From a checkpoint of a small transformer trained on Wikipedia.
Training: a variant of Adam for these matrices, 235M tokens, 7166 steps.
MLP neurons of a small language model. Each row is named by its layer, matrix (down: output weights) and neuron, and shows model dimensions 96-223. Each number is 50 + 12 x the weight over its row's rms, rounded and kept within 0 to 99.
Before each neuron's rows, "fires before" lists the tokens most often just after its 100 highest values on Wikipedia text that the model never trained on. A number after a token or word is its count.

fires before: " " 60, " |" 8, " |\n" 4
L4.down106:56 57 53 49 52 34 49 44 71 44 44 50 52 76 49 15 40 65 64 57 67 72 56 67 56 49 35 44 46 64 54 42 52 40 51 64 39 42 56 54 28 63 38 31 47 45 53 50 71 59 41 69 57 57 52 43 44 41 33 86 62 51 34 58 61 54 51 50 66 50 55 58 45 38 69 32 53 42 56 53 47 48 28 49 52 40 61 29 47 47 46 58 56 49 46 37 53 43 49 42 41 69 42 45 45 48 57 66 58 43 46 42 16 66 62 51 41 73 52 69 45 49 48 38 53 32 42 41

fires before: "0" 12, "9" 10, "6" 9, "5" 9, "3" 9, "7" 9
L7.down774:52 43 34 65 56 57 32 58 31 43 57 56 55 34 54 53 39 60 51 51 57 43 25 29 68 20 57 48 36 30 38 59 59 40 44 50 31 82 53 60 43 62 62 63 46 63 30 69 58 50 31 42 55 58 58 31 66 83 57 51 54 50 33 46 26 63 55 47 43 43 32 49 62 48 58 46 39 20 42 44 56 46 58 62 59 31 41 57 53 55 56 53 70 58 36 52 46 58 65 16 53 43 41 69 50 55 55 35 54 38 60 35 66 58 77 45 52 53 82 63 61 47 44 52 42 43 46 36

fires before: "c" 20, "p" 16, "m" 15, "ag" 5
L4.down585:65 56 30 72 60 60 66 51 43 68 48 45 54 44 52 25 59 64 45 66 67 64 58 45 57 51 49 51 28 38 38 38 46 21 66 33 39 45 60 65 60 33 56 48 58 32 42 57 55 53 54 48 38 49 49 59 34 66 53 82 29 43 40 46 58 37 52 62 63 39 30 52 44 46 46 58 61 47 26 41 56 48 39 44 64 66 57 57 44 42 34 54 49 38 50 35 70 39 54 61 53 40 49 36 61 39 55 53 68 55 49 29 73 27 59 48 41 38 61 73 46 68 42 65 56 62 29 60

fires before: "v" 24, "m" 8, "g" 8, "p" 7, "over" 5
L7.down368:65 65 43 43 41 57 48 45 30 39 53 47 56 47 51 54 58 46 25 49 71 71 47 40 52 43 54 43 36 59 58 41 48 35 47 62 48 60 37 44 47 44 56 55 33 44 46 31 22 56 43 56 50 49 37 40 60 57 53 54 52 50 48 33 41 49 58 44 57 60 35 42 60 49 61 29 46 48 34 56 63 55 48 45 52 49 59 39 68 55 44 70 68 37 38 45 50 53 53 65 73 65 24 27 73 61 75 34 60 47 50 52 62 69 37 51 50 60 57 60 67 57 34 75 38 47 49 61

fires before: " " 44, " |" 8, " S" 7, " D" 7, " M" 5
L6.down385:65 54 24 36 71 48 45 52 38 54 17 58 48 66 48 48 40 60 38 37 60 30 45 16 42 41 56 52 46 43 55 50 43 49 71 62 54 53 60 58 26 54 37 51 52 33 59 44 72 73 56 38 35 53 55 28 65 57 47 64 43 47 55 64 49 59 37 46 46 82 46 50 57 44 47 47 31 52 57 55 58 45 53 41 37 75 48 61 38 42 49 49 35 41 47 48 32 27 48 62 57 68 56 42 30 39 48 50 45 66 44 58 33 90 57 19 44 55 37 55 36 69 48 39 37 44 49 72

fires before: "e" 24, "ern" 9, "es" 8, "s" 8, "el" 6, "ers" 6
L7.down896:59 46 52 50 56 61 45 20 59 50 49 49 59 70 30 23 68 44 47 42 47 53 54 42 37 49 51 47 74 52 53 35 38 35 54 42 53 50 62 41 41 55 59 39 63 56 46 27 48 55 61 77 58 28 50 41 46 58 54 39 44 45 57 55 53 35 51 54 64 38 59 51 53 44 23 41 47 55 37 55 42 43 32 50 56 46 36 30 69 51 46 60 65 59 67 51 67 41 46 43 45 60 62 41 60 34 52 61 41 47 59 47 59 21 71 48 48 51 46 43 38 66 18 43 34 46 64 45

fires before: "us" 18, "ir" 7, "act" 7, "ff" 7, "u" 6, "ut" 6
L6.down174:50 51 62 57 74 39 55 49 33 66 52 63 66 57 31 42 32 61 52 54 31 66 39 47 37 27 56 40 50 40 54 47 41 61 34 43 38 56 47 58 54 58 65 59 32 35 64 45 43 47 37 42 19 57 54 38 61 44 36 43 58 57 67 46 47 48 56 77 56 50 46 36 56 42 56 67 45 43 54 67 41 45 58 54 49 44 53 52 63 45 35 54 65 34 58 48 40 52 57 69 71 35 70 55 76 54 61 60 52 73 39 54 42 46 17 53 63 32 49 27 49 48 38 74 28 44 58 57

fires before: "6" 21, "8" 17, "0" 16, "5" 10, "9" 7, "2" 6
L4.down326:32 52 68 53 55 55 40 54 45 49 44 64 50 59 41 28 30 68 42 55 52 77 50 42 82 42 50 64 56 48 43 64 48 62 63 41 35 58 62 58 67 56 66 57 41 43 62 41 52 42 39 66 22 38 45 32 59 69 61 70 69 39 68 44 62 60 50 47 50 46 44 51 31 38 40 62 59 41 31 50 55 49 54 63 55 34 47 61 47 61 62 42 59 31 45 57 43 50 39 36 31 46 72 47 34 55 45 62 44 40 61 40 40 47 60 36 23 63 76 64 50 30 53 36 53 58 71 63

fires before: " " 45, " D" 7, " R" 6, " |" 6, " M" 6, " L" 5
L8.down666:56 39 48 51 63 53 63 69 69 63 30 62 69 58 41 57 56 51 61 48 40 49 41 51 23 48 63 43 60 34 53 47 48 51 76 72 43 22 54 56 46 52 53 71 72 54 52 69 60 19 58 48 52 56 52 38 43 72 55 53 52 54 51 58 68 62 40 61 49 58 38 65 53 42 35 34 26 64 62 64 50 34 50 50 59 47 70 55 41 31 40 44 63 58 38 43 57 45 46 46 43 44 56 35 20 73 31 50 48 47 54 44 39 51 36 39 67 20 41 57 78 75 44 43 59 55 64 59

fires before: " to" 14, "u" 9, "ul" 8, "ent" 7, "ary" 6, "ut" 6
L7.down124:48 54 66 62 38 51 62 54 36 51 41 38 61 48 51 44 60 68 51 71 51 44 49 28 55 64 38 30 62 44 43 40 46 48 30 64 59 41 50 68 50 76 47 51 45 46 47 54 67 61 28 40 34 58 50 28 44 39 58 46 62 63 36 47 22 56 29 56 66 37 40 27 55 39 40 55 65 52 55 42 59 53 52 22 53 43 61 54 62 52 57 51 44 37 38 49 40 66 65 58 62 59 75 54 49 39 41 77 60 79 37 44 21 63 29 43 78 40 47 34 67 59 61 47 42 51 80 49